From a checkpoint of a small transformer trained on Wikipedia.
Architecture: LayerNorm before each block, learned positions, biases, tied embeddings.
MLP neurons of a small language model. Each row is named by its layer, matrix (down: output weights) and neuron, and shows model dimensions 218-313. Each number is 128 + 24 x the weight over its row's rms, rounded and kept within 0 to 255.
A block is one neuron, or neurons of one layer that tend to fire together. Before each block is what it responds to, as a language model described it from the Wikipedia text at the highest values.

Outcome predicate words
L3.down1953 [159 160 155 123 129 111  84  99 163 123 107 102 119 102 122 129 146 147 103 132 165 133 102 148 156 129 122 143 136 157 130 102 120 125 100 123 118 110 114 103 158 133 120 117 161 187  87 120 144 146 135 127 164 104 178 120 135 109 134 157 149 164 143 113 109 169  69 194 122 148  97  68 105 143 116 111 162 122 129  98 157 146  72 159 126 170 127 113 129  70 130 153  87 145  99  80]

Location and structure nouns
L2.down964 [145 125 100  97 138 131 142 140 120  59 151  92 146 159 132 117 116 135 139 122 135 150 143 128 156 125 135 129 147 136 139 141 144 117 111 131 129 108 130 137 116 100 141 118 114 102 127 103  94 123 132 161 134 104 154 107 145 116 130 179 160 131 106 149 129  80 108 130 166 118 137 150 147 153 142 158 119 117 122  92  75 110 129 133 150 142 148 110 130 119 145 129 114 131 152 123]
L2.down1022 [114 123 103  85 129 130 136 191  98 149 119 113 138 138 102 153 134 114 156  95 142 129 149 150 147 139 140 110 166 129 136 112 122 158  97 103 157 147 101 117 146  91 123 115 140  80 133 147 154  94 118 176 146 100 177 138 119 148  73 131 128 149 119 163 137 145 136 130 124 120 171 158 134 120 145 151 127 112 121 117 112 162 119 129 140  95 138 173 114 141 177 158 119 135 118 106]
L2.down1128 [152 141 125 123 109 163 150 142 114 103 120 134 104 125 121 155 114 163 109 181 147 148 108  95 102 127 129 134 131 140 126 114 132 143 105 147 163 147 156  62 134 177 126 157  99 144 110 106 145 125 172 125 111 121 105 101 142 156 123 124 122 143 145 126 120 127 129 147 105 150 142 120 161  64 129 135 132 125 167 107 104 113 107  79 127 142 177 161 137 161 130 139 164 142 116 133]
L2.down1973 [143 113 110 153  89 132 129  90 141  96 117 115 113 129 168 105 110 142 146 109 101 153 145 114 130 153 100 124 110 125 104 139 156 113 126 157 122 113 129 141 122 148 161 152 121 166  83 146 172 149 119 103 116 172 104 149 133 139 138 125 131 132 163 177 168 157 136 128 161 125 118 127 127 148  88 144 140 109 128 188 111  63 111 102  88 120 123  84  89 126 127 145 119 137 107 123]

Table row-start delimiters
L2.down893 [130 130 121 115 134 138 157 112 137 142 136 127 110 153 120 131 154 125 131 119 116 148 143 121 130  55 126 125 132 108 145 156 100 119 135 150 162 164 163 144  93 121 124  96 148 121 129 120 152 142 111  86 109 113 111 118 144 123 111 113 149 108 105 102 126  98 140 172 176 137 136 130 108 158 133  93 121 128 135 154  56 120 108 149 136 107 125 115  98 131 107 146 133 138 101 114]
L2.down1049 [140 145 116 140 132 110 162 133 117 132 115  85 150 142 125 152 100 116 130 149 123 154 129 158 132 140 132 185 124 101 133 130 143 103 130 148  92 144 120  86 157 171 127 158 152 183 158 122 122 109 172 104 123 114 153 114 131 158 107 174  70  83 137 145 132 106 134 133  91 129  99 127 161 143 146 121 163 145 112  82 158 137 109 117 135 148 146  79 154 133  97 145 133 148 139 127]
L2.down1120 [160 113 115  97 122 162 126 124 131 163 126 139 139 157 129  75 104  92  99 121  88 104 110 117  97 117 133 140 137 135 120 150 106 125 115 109 141 145 145 141  71 120 127 103 108 103 162 130  95 124 179  78 112 100 136 136 120 146 145 104 142 143 104 118 119 187 131 175 128 118 184 121 152 115 152 118 109 116 120 161 107 157 133 140 110 121 153  98 135 106  93 108 160 122 112 113]
L2.down1555 [116 100 120 124 140 118 149 108 120 161 162 150  95 152 125 159 137 136 110 175 192  92  92 106 136  89 141 105 155 161 160 127 135 115 113 120 125 131  81 169 121 129 144 140 127 168 114 108 148  81 123 133 136  97 168 137 176  95 139 114 121 156 102 163 111 115 117 143 121 161 119 118  96 154 136 136 116 126 108 123 161 110 195 163  87 118 135 144 104 125 114 122 132 107  82 131]

Table row-start cells
L3.down117 [144 140 110 137  97 167 137 113 127 127 143 112 122 155 136 139 145  82 115 136 151 126 149 134 118 103 139 118 173 150 110 117 139 116 141  93  58 138 155 111 127 129 135 152 126 101 118 145 151 109  84 157 139 147 130 179 172 132 160 161 101 128 150 111 135 138 108 189 113 126  93 142 120 151 138 140 174 122  94 133 112 133 162 141 138 125 121 157 127 101 132  99 129 171 116 136]

Predictable completion tokens
L2.down41 [102 149 116 122 106  93 125 106 105 152 116 105 137  99 168 156 134 140 128 146 132 158 132 107 127 168 142  94 146 184  97 146 168  62 106 108 120 117 155 104 127 148 140 119 140 140 148 130 133 130 104 112 145  96 145 124 137 144 156  87 129 121 134 140 195 158 125 127  95 123 148 121 181 115 136 139 129 119 118  81 114 130 105 147 126 113 148 141  79 138 136 147 119 121 135 125]
L2.down1470 [116 120  90 113 162 120  99 167 170 100 104 102  97 134 134 147 129 158 131 137 132 125  99 130 137 183 149 138 157 179 116 115 151 113 170 125  92 131 124 122  94  96 140 130 158 155  99 102 107 114 104 123  97 132  91 130 131  96 112 121 116 176 148 125 141 132  97  71 131 130 137 141  98 126 103  87 123 143 127 116 134 104 102 105 121 137 100 154 129 141 109 120 130 147 131 122]
L2.down1620 [121 174 112 165 130 109 154  86 106 154  98 116 130 149 115 198  92 115 157 124 118 136 139 111 196 109 112 135 151 145 120 100 146 133  91 128  99 148  93 140  90  70  99 124 132 114 104 153 167 140 126 146 149 112 117 106 165  86 173 131 132  76 147 162 129 138  96 111 127 156 133 109 136 169 140 155 122  87 150 113 101 136 159 101 138  93 145 152 108 185 153  97 142 189 146 138]
L2.down1790 [ 89 148 117  99 149 140 121 130 186 127 110 101 108 115 130  79 147  77 121 121 142 136 129 168 121 121 130 118 153 126 154 108 107 134 173 100 166 108 144 134  94  46 115  78  93 113 109 160 145 138  93 163 125 156 131 155 146 132 132 116 150 142 118 105 175 123 164 160 151 105 124 163 146 109 147 117 112 114 120 128  91 169 145  77 127 102 143 135 130 121 104 140 132 107 144 132]

Before place names
L9.down253 [137 188 103 135 165 125 161 133 125 116  73 162 128 101 138 132 174 131 134 143  95 135 126 108 129 150  95 145 159 160 158  98 156 137 100 167 109 112 144 144 115 145 163 125 168 174 150 104 147 103 124 170 126 115 135 137  98 156 155 150 130 134  90 131 123 162 137 121 106 107 125 170 141 108 161 147 127 113  86 122 106 152 145 155 171 162 198 133 107 118 119  91 143 149 147 125]
L9.down379 [144  99 117 131 137 105  82 127 139 119 141 140 124 123 154  97 146 161 118 138 125 135 142 120 109 164  93 145 153 125 171 176  91 142  76 109 164 120 152 145 178 169 114 150 129 144 102  92 146 153 144 148 162 151 126 157 121 115 129 138  67 144  72 145 133 136 128 106 100 112 166 150 153 170 182 111 116 115  97 102 118 125  94 141 116 105 177 178 167 151 149 135  92 136 144 148]
L9.down538 [119 111 112 196 154 143 119 137 106 143 110 121 136 107 173 115 106 118 122 148 152  83 115  99 120 123 121 141 152 103 145  81 153  83 147 164 112 129  95  96 109 112 125 144 131 141 132 107 135 123 152 133 128  82  99 169 141 131 113  95  86  77 146 166 133 113 155 130 135 100 103 131 140 163 107 164  78 129 144 116 151 114 165 134 143 157 101 144 153 102 139 136 122 171 112 115]
L9.down541 [ 94 101 146 118 185 165 131 133 171 136 118 150 121 133 130  86 141 137 137 127 144 161 147 140 172 124 134  83 163 159 145 124  96 115 134 112 158 127 112 138 177 117 160 143 132 124 107 151 111 147 109 176 134 130 164  99 122 103 134 126 132 149 151 128 128 149 119  98 104  88 118 113 145 182 110 158 123 134  99 144 132 128 118 130 130  96 150 146 121 101 126 150 135 119 110 119]
L9.down691 [134 147 144 117 139 133 134 117 141 132 157 141 142 146 100 158 148 125 122 102 160 123 162 147 114 119 150 141 178 162 152 154 132 152 140 125 179 177 126 175 130 115 175 149 112 105 101 101 151 169 122 135 140 140 117 154 153 148 130 162 143 143 124 157 121 114 108 125 175 131 149 158 125 104 141 140 141 158 167 130 133 173 121 112 140 155 172 173 139  98 144 130 141 109 145 160]
L9.down705 [118  97 134 145  92 114 135 106 141 131 104 138 114  92 161  85 147 140 132 146 126 135 145 167 144 151 155 128 111 119 126 100 132 126 125 165 145 135 130 135 116  88 134 123 125 127 162 133 128 101 201 113 120  82 127 185 135 146 113 136 127 115 135  92 108  93 112 131 115 133 126 128 100 119 136 108 156 162 137 129 159 194 128 140 120 142 131 131 156 125 122 115 154 100 162 137]
L9.down710 [132 146  99 125 109 126 122 113 150 119 136 147 125 177 175 110 132 152 119 129 127  94 143 127 131  75 118 112 119 127 113 111 160 118 102 115 141 113  91 138 127 113 135  84 124 100 110 149 110 118  77 135  98 156 126 100 115  98  82 133 126 134  99 139  97 133 153 117 123 126 122  97 148 143 123 154 153 129 107 115 160 145 127 137 124 133 130 112 152 124 143 150  96 103 109 114]
L9.down724 [115 142 163 143 125 114 126  97 136 209 127 132  99 131 178 114 107 127 129 149 114 117 138  82 147 143 102 155 110 125 138 137 154 118 129 137  79 105 164 121 103 137 104  85 117 124 160  81  92 150 109 147 105 120 115 134 113  89 127 120 148  76 125 106 110 125 114 120 134 118 151 123  90  99 156 185 138 120 127 136 115 115 136 131 179 134 140 141 153 151 103  94 165 140  97  75]
L9.down768 [133 103 165 156 136 136 154 114 141 135 152  99 126 115 132 145 135 131 105 157 111 107 166 147 151 146 122 130 150 203 107 146 135 160 145 135 148 143 132 145 163 100 122 127  75 137 144 142 166 154 176  81 101 118 175 167 170 135 133 113 140 136 145  85  98  78 138 128 105 138 139 117 106  94 123 168 140 151 101 100 107 200  89 123 132 110 157 108 149 124 151 125 178 139 125 139]
L9.down810 [137 110 154  92 119 171  85 124 120 109 147 127 150 107  98  90 131 145 102 134 180 123 118 168 115 145 179 169 119 119 101 123 136 157 150 117 120 153 160 125 155 163 140 101 147 124 159 139 173 106  82 109 130 149 138 129 144 164 154 128 166 127 129 131 141  80 130 131 144 126 126 131 140  96 167 120 126 141 148 124 164 150  85 114 136 123 161 184 129 103 129 145 114 115 109 145]
L9.down856 [134 137 108 103 102 146  93 144 107 149 107 118 114 147 143 174 139 173 104 140 141 115 155 139 141 118 145 116 144 145 158 125  98  94 118 108 146 130 121 136 145 124 151 123 137 115 144 165 114 149 126 107 117 142 173 108 126 138 102 161 155 173 125 147 144  92 104 199 125 125 110 154 133 127 137 178  83 118 134 135  83 183 117 136 152 144 106  86 141 162 114 154 119 111 149 101]
L9.down911 [ 99 135 114 135 149  69 100 137 148 114 103 147 110 139 148 159 149 156 136 146 186 168 119 113 174  92 156 130 156 164 123 141 134 141 108 172  95 163  83 155 104 118 127 128 125 129 117 145 135 112 101 102 116  96 134 131 138 132 140  96 149 127 134 153 113 109 118 135 136 111 134 169 121  98 161 119 131 136 142 143 168 107 131 188 106 167 133 132 153 138 144 125 154 129 103  94]
L9.down952 [114 100 147 108 119 110  67  97 148 121 157 128 106 153 148 103 156 127 131 120 104 141 110 144 144  96 158 108 129 161 130 124 111 141 133 159 114 148 109 129 129 131 171 119 122 102 103 122 125 157 107 159 127 128  75 153 111 169 108  92 125 146 115 166  78 171 109 131 120 121 130 118 121 108  95 102 112 145 132 148 112 167 106 147  94 155 134 145 138 135 111  88 189 149 125  86]
L9.down1231 [111 129 116 141 142  60 114 101 142 111 167 114 134  91 152  56 110 177 116 158 144 146 138 131 136 161 152 135 152  97 127 150  82 137 129 135 140 176 147 143 139 142  88 137 141 102 121 154 110 144 160 118 132 106 138 112 146 133 136 103 138 169 139 144 126 108 146 113 124 165 102 133 141 141 121 145 117 167 147 147 118 179 139 121 106 142 106  97 162 135 163 118 111 112 127 126]
L9.down1913 [120 109 119 171 103  98 128 169  99 142  86 112 137 137 160 159 130 113 169 143 104  98  98 129 154 103 145 134 123 173 147 110 116 101 157 131 133 158 113 162 117 111 147 108 172  97 158 160 160 118 100 138 128 106 139 141 138  73 159  87 145 150 139 149 164 113 121 118 104 150  98 126 124 176 147  72 128 134 157 105 117 103 132 128 162 157  86 130 110 140 131 113 168 116 131 102]
L9.down1957 [129 142 140 117  86 146 166 151 115 138 146 115 109 103 126 168 144 139 138 112 141 162 149 127 142 128 140 140 101 111 107 125 147 120 119 171  95 119 129 118 143 175 136 119  89  87 119 130 178 162 118 112 119 128 160  96 128 122 141 169 127 163 113 142 151 137 169 140 131 130 117 119 160 182 148 112 118 116 174 111 187 137 144 107 102 119 132 172 140 136 110 133 183  94 183 152]

Token after a subject
L9.down265 [136 126 123 108  93 156 142 134 136  76 110 106 151 143 132 155 150 119 121 140 112 128 117 134 139 104 141 148 158 140 194 158 144 179 115 163 152 198 128 133 114 122 129 135  83 103 165 122 111 150 169 140 159 107 120 138 124 153  88 119 122 167 159 120 147 139 138 102 135 126  92 102 122 132 111 141 134 102 144 122 123 132 121 137 153 108 124 137 134 101 118 149 131  93 136  88]
L9.down270 [104 138 134 136 118 137 130 119 141 112 132 125 117 122 121 144 117 134 110 124 116  89 186 128 125 170 177 162 112 136  90 155 139 118 128  65 136 130 120 113 136 136 130 133 111 134 185 141 149 115 132 120 104 141 135 133 153 127 132 122 180 173 132 111 143 136  95 119 143 122 140 151 134 133 106 127 125 114  96 100 138 162 152 137 119 146 150 154  90 136 138 126 149 127 148 131]
L9.down732 [111 144  94 154 147 106 117 120 119 142  97 147 150 137 132 127 147 142 138 162 108 170 114 127 100 135 123 139 152 103 116 123 121 128 119 104 160 134 117 138 189 146 117 145 105 102 143 104 104 129 105  75 122 107  94 164 174 180 117 105 175  84 212 121 134 147 148 114 107 156 107 133 111 110 146 157 140  90 104 146  76  90 109  99 108 119 122 103 146 119 146 160 110 144 130  89]
L9.down974 [123 118 126 158 147 106 167 108 163 142 136 162 113 148 106 155 140 171 112 138 129 133 113 133 132 141  93 153 170 135 130 133 141 175 127 118 132 132 149 148 105 128 128 151 130 102 100  54 109  95 120 133  95 124 131 142 143 136 124 105 128 120 117  93 125 175  91 127 128 156 116 120 183 135 170 145 123 145 124 169 118 134 152 125 177  88 120 131 143 109 154 138 114 132  98  96]
L9.down1123 [118 116 113 151 114 132 143 127 123 100 136 117 153 143 127 131 102 140 130 118 118 130 144 147 141 146 134 115 111 164 121 157 141 127  85 158 126 120 120 132  67 152 143 112  59 146 121 114 142 137  88 122 155 125 171 138 128 129 162 109 114 100 114 134 102 110 116 141 141 112  97 131 172 137 183 105 132 159 135 149 121 147 142 141 137 135 147 114 140 137 143  92 142 123 143 157]
L9.down1241 [ 87  76 181 146  98 153 122 127 139 129 119 130 132 131 134  92 126  79  89 134 126  87 110 112 124 143 141 140 147 162 103 126 112 182 148 117 137 161 108 119 159  99 118 103 156 148 123 105 112 136 118 123 199 146 129 157 111 151 153 167 146 101 139 115 121  93 134 123 111 128 121  95 151 142  93 141 106 139 131 128 123 159 137 127 158 111 109 118 130 126 136 134 148 115 120 148]
L9.down1383 [141 163 134 137 125 114 135 144 126 148 117 146 143 107 106 103 144 146 120  86 108  97  90 104 105 131 128 114 157 141 125 150 114 115 133 150 114 123  82 160 150 136 180 139 102 149 121 141  98 154 133 112 109 152 148 128 153 111 149 154 126 140 165 120 116 125 140  97 145 130 137 147 136 163  72 130 131 123 151 165 127 108 184 141 115 152 150 142  99 127  91 166 104 135 133 164]
L9.down1399 [ 97  92  91 153 133 111 168 127 117 111 124 137 140  79 161 144 122 103 143 142 138 136  98 144 101 128 129 125 143 109 159 160 116 130 156 155 155 137 148 116 129 176 152 153 142  97 126 143 119  94  97 138  92 141 149 114 134 105 103 139 121 116 172  91 159 141 159 123 179 122 136 136 165 143 132 131 119 128 115  97  93 128 120 110 137 114 107 124 160 109 102 153 173 125  94 161]
L9.down1407 [154 130 114 133 146 105 154 141 147 100 121 153 155 150 184 136 159 134 125 110 147 136 136  96 109 115 153  99 133 131 175 123 163 109 152 124  92  98 136 123 131 139 121 166 106 140 103 107 137 101 119 138 137 144  90 128 116 153 128 160 136 119 140  92 149 126 137 149 127 133 142 128 155 141  97 146 131 143 160 137 150 148 129 157 111 118 173 142 151 128 131 149 164 116 128 128]
L9.down1470 [166 140 167 115 109 175 152 133 100 125 143 172 124 116 113 132 134 149 152 135 124 128 119 100 137 134 154 135 135 129 153 157  98 179 132  94  84 149 111 159 184 142 157 188  97 116 111 133 125 159 107 130 121 131 155  98 136 124 120 161 133 154 108 135 137 149 151 175 187 174 137 164 113 118 165 145 125 145 136 133 155 158 128 155 101 122 151  83 153 103 178 135 123 149 111 128]
L9.down1517 [142 140  88 108 161 148 122 108 116 142 155 124 123 145 123 103 126 152  61 148 114 158 131  87 106 107 191 152  76 120 127 144 148 131 108 158 111 107 137 128 131 119  91 140 122 147 184 171 151 138 116 159 103 137 119 128 118 144 122 120 131 172 138 132 134 139 147 100 112 159 106  83 115 153 122 139 125 155 117 144 160 164 155 189 104 136 107 149 158  89 115 149 155 111 160 101]
L9.down1601 [132 105 135 141 137 119 137 148 140 104 135 116  60 129 113  95 143 121 146 122 167 111 111  82 131 155 127 155 150 142 150 138 147 173 156 150 128 144 163 109 134 121 124 153 119  98 108 111 113 145 133 102 142 110 158 107 128 100 102 160  94 130  85 133 179 120 107 122  63 116 137 152 112 113 129 131 138 119 100 150 136 134 114 117 130 131 132 128 140 122  97 136 139 117 135 134]
L9.down1785 [146 153 100 100 164 115 130 150 144  80 137 111 105 138 125 139 121 114 154 144 134 108 101 128 144 176 158 119 140 160 126 130 147 108 143 149 100 188 109 144 128 133 117 123 157 153 123 132 123 135 131  98 109 157 100 147 140 124 145 130 119 111 134 149 119  70 135 138 148 120 109 156 107 162 149 117  99 153 111 124  95 137 146  95 149 139 115 129 131  97 119 145 155 151 136 124]
L9.down1788 [126 137 116 153 143 117 153 118  96 137 123 113 130 158 101 120 158  75 190 119 101  98 139 107 129 122 162 120  90 120 145 129 112 160 143 146  91  81  91 122 115 151 118 146 112  92 130 127 132 149 158 141 146 137 123 132 118 140  80 127 172 103 144 118 127 155 127 146  77 159 138 129  97 101 136 115 135 109 143 117 159 155 111 119 109 132 107 136 132  96 145 145 143 148 131 140]
L9.down1898 [150 147 117  84  91 119 116  91 109 132 159 164  54 195 113 104 118 125 122 151 129 111 125 139 126 119 152  96 130 193 115 136  86 148 135 144 101 147 122 132 126 151 154 128 113 110 166 101 152 134 177 139 156 130 137 117 165 132 145 107 143 157 144  99 107 144 151 124 146 119 128 106 127 132 166 156 113 166  93 107 132 131 145  82 122 155 129 165 176 126 163 166 106 116 155  99]
L9.down1977 [119 152 138 142 139 157 160 127 155 119  70 180 158  76 127 113 158 112 103 151 120 133 129 130 128  98 149 133 111 140 162 132 176 158 160 109 151 129 125 133 179 172 115 136 115 154 136  96 150 128 167 156 101 156 128 146 146 144  94 144  92 146  89 129 148 119 128  90 123  59 133 136 175 138 112 118 155 121 166 132 144 118 122 116 164 104 127 134 116 177 113 139 119 165 131 104]

Words following place names
L3.down1589 [157 103 153 122 139 123 136 112 129 149 124 116 140  96 168 118 147 104  83 118  96 121 125 111 109 132 157 108 120 167 152  91 128 124 126 104 118 143 121 101 120 122  75  92 129 112 158 143 154  84 124 139 117 106 152 119 122 157 104 110 120 110 124 109 132 108 155 128 105  74 146 130 160 147 138 154  84  99 103  83 153 138 114 144 131 108 134 105 134 132 158 108 136 142 100  63]

Predictable sequence numbers
L9.down283 [136  97 128  92 124  77 138 201 141 114 155 121 159 157 175 128 121 144 166 121 122 111 139 124 167  92 128 123 142 130 147 204 127  93 179  85 108 158 111 169  97 133  98 130  97 159 125 111 112 142 109 130 162 110 103 108 109 126 112 148 120 126 135 127 151  86 118 153 108 141 109 117 134 144 133  96 142 142 132 102 101 140 143 103 143 112 134 101 142 134 141 118 132 148 143 140]
L9.down361 [ 98 100 160 165 160 143 154 123 181 140 104 140 150 145 149 118 142  98 107 107 118 145 114 101 104 106 154  93 139 149 113 124 126  92 150 120 146  94 134 151 180 115 138 150 163 134 107 153 146 149  93  92 132  90 101 144 127 128 154 157 140 148 107 132  93 118 160 204 116 147 145 150 149 180 141 151 143 126 160 152 147 121 136 157 147 183 122 145 123 116  99 178 131 163 107 184]
L9.down395 [136 148 129 136 133  97 140  86 144 112 158  93 109 115 133 110 129 151 164 139 136 108 113 125 158 125 118 136 158 119 170 126 117 110  99 128 169  99 115 127 139 122 132 142  89 117  81 171 129 163 121 121 147 105 133 141 132 114  81 140 145 189 128 146 154  83 142 119 106 180 140 140 139 173 107 144 147  84  77  81 141 123 129  93 112 155 137 139 144 122 128 156 130 144 149  92]
L9.down521 [135 119 146 131 107 139 130 135 138 122 151  99 131 138 139 127 108 119 129 109  77 109 133 100  97 126 118 124 149 104 139 120 124 148 139 176 141 113 137 141 172 179 139 106 157 148 108 151  98 159 123 109 108 132 116 119 125 130 137 146  91 114 144 157  72 111 151 126  72 138 153 187 132  77  95 172 147 109 127 141 119 106 136 128 117 168 150  84 168 127 114 164 152 154 139 135]
L9.down585 [190 132 113 165 149 125 112 148 139 103 100 135 104 163 114  89 128 171 139 135 105 117  58 143 131 127 132 154 121 118 107 103 152 136 140 164 102 138 101 116 149 139  97 127 134 154 142 168 167 152  94 117  97 121 131 129 163 137 157 192 176 126 100 142 116 131 170 143 139 104 157 114 144 110 107 135 121 153 155 156 161 145 110 133 154 119 137  88 113 151 122 175 158 174 101 111]
L9.down696 [115 110 108 120 134  82 126  94  89 148 128 108 105 152 123 135  70 132 151  95 147 127  84 133 108  96  81 129 125 126 193 114 118 143 131  87 121  74 156 149 123 170 128 104 149 136 133 121 107 140 128 118 185 159 130 131 129 116 110 183 143  97 122 155 128 153 131 130 124 121 120 104 138 116 127 114 114 147 121  80 129 119 119 126 125  99 113  59 131 121 120 148 152 135 145 121]
L9.down758 [118 120 112 111 131 107 113 114 122 138  72 155 101 143 157  96 155 149 117  94 132 157 121 134 152 136 132 116 135 141 130 131 124 153 114  75 124 124 159 131 135 149 125 132 131 143 113 143 162 111  83 145  90 162 130 175 124 140 115 124 139 118 115  91 183 119 163 127 127 117 115 109  99 130 143 129 155  84 142 142 130 107 102 156 126 147 130 100 157 141 110 129 133 138  97 111]
L9.down801 [155 130 121 148 152 103 168 118 159 139 111 143 134  99 114 124 114 147 121 109 155  93 137 168 121 119 120 130 136  91 134 100 135 122 106 130 112 167 166 161 131 103 151 131 135 135 131 123 106 131 128 139 131  96 130 140 118 133 196 165 120 116 153 111 162 131 110 128 127  99 135  83 117 114 140 117 133  89 120 148 137 142 163 151 117 122  87 140  92 152 130  97 104 139 139 132]
L9.down897 [145 128 106 166  85  92 143 169 166 114  98  80 107 105 147 121  94 159 111 153 182 130 171 119 106 105 105 127 115 178 104 169 121 210 129 140 113 144 115 138 121  92 117 120 173 157 131 158 136 108 116 141 136 128  91 130 119 112 152 152 134 113 102 123  73 147 141 135 134 110 122 107 139 159 127 152 144 107  99 133 130 115  97 134 142 150 106 111 109 144 154 123 125 129 149  96]
L9.down1018 [115 135 150 135 141 145 126 139 136 123 112 118  89 115 115 140 118 163 148 110 130 139 139 133 133 123 110 150 140 152  91 137  98 139 128 156 152 122  82 125  87 103 109 147 114 124 125 131 126 138 114 104 102 159 123 114 123 139  68  99 152 124 118 116 165 147 127 132 184 138 103  77 155 208 109 103 162 109 155 113 132 160 135 108 103 105 124 133 138 140 131 138 133 153 133 101]
L9.down1131 [157 112 138 121 101 154 152 153 136 125  75 114 145 160 131 144  68 140 114 111 116  88 105 120 111 154 104 111 115  98 121 144 155 123 111 126 139 174 132 182 111 120 141 121 130 120  84 133 142 117 115 120 119 153 112 134 146 157 135 119 157 127 131 138  68  89 165 139 105 130 119 119  75 134  94 127 133 148 143 121 155  92 167 167 138 116  93 134 178 136 142 126 160 148 159 153]
L9.down1359 [139  94 160 129 128  78 126 152 129  86 117 132 143 127  95 134 103 122 124 152 160 148 104 124 116 188 119  84  96 116 127 122 137 113 144 155 138 101 136 147 159  92  97 103 178 131 158 142 124 101 183 105 144 132 134 104 101  94 103 149 144 144 133 158  96 142 117 112 127 150 117 113 145 115 195 100 145 106 134 157 150 115  72 109 158 120 153 158  96 130 165 134 117 121 133 134]
L9.down1637 [101 136 122 121 144 182 154 118 105 142 123  89  76 132 134 128 103 122 122 154  79 106 130  94 149 138  95 169 149 136 104 170 133 122 136  99 118 108 135 119 141  95 121  59  99 148 127 127 121 113 127 134 150 141 102 164 147 125 150 152 141 136 112 146 119 122 115 132 143  80 109 172 149 135 154 148 123 137  66 174 139 139 107 147 123 152 167 112  92 152 117 143 176 163 116 116]
L9.down1818 [101 118  95 143 168 170 113 105  99 157 159 115  93 140 134 104 114 121 107 130  71  97 154 118 101 127 143 109 108  93 129 140 121 105 102 122 103  94 134 147 144 120  85 105 150  86 145  90  99 115 135 176 113  73 123 118 105  97 120 164 114 155 153 138  90 174 117 124 137 128 110 144 126 109 118 114  91 153 142  97 113  96 146 138 158 135 144  88 118 146 113 128 124 107 117 137]
L9.down1918 [194 127 120  79 143 122 114  86 100 136 121 140 117 106 150 131 130 120 104 101 138 149 167 114 129 128 178 141 129 134 127 144 134 125 103 142  65 159 119 118 133  96 127 182 164 143 119 128 153 117  54 101 148 145 116 136 133 147 152 160 104 134 150 152 109 107 130 112 105  81 143 189 109 109 141 139 169 141 121 126 160 152 160  89 145 119 146 147 127 134 118  73 137 131  86 106]
L9.down1944 [107 142  88 134 102 127 169 117 116 124 138 116 129 140 167 126 155 163 149  82 131 124 135 127  98  76 118 143 116  86 113 140 146 173 144  51 146 139 120 115 108 141 127 111 141  94 102 136 131 140 165 133 158 146 161 129  80 105 137 114 124 115 129 123  90 125 157  99 120 141 131 133 129 173 133 102 108 144 129  79 121 124 141 140 143 111  96  84 142 136 124 154  91 129 112 147]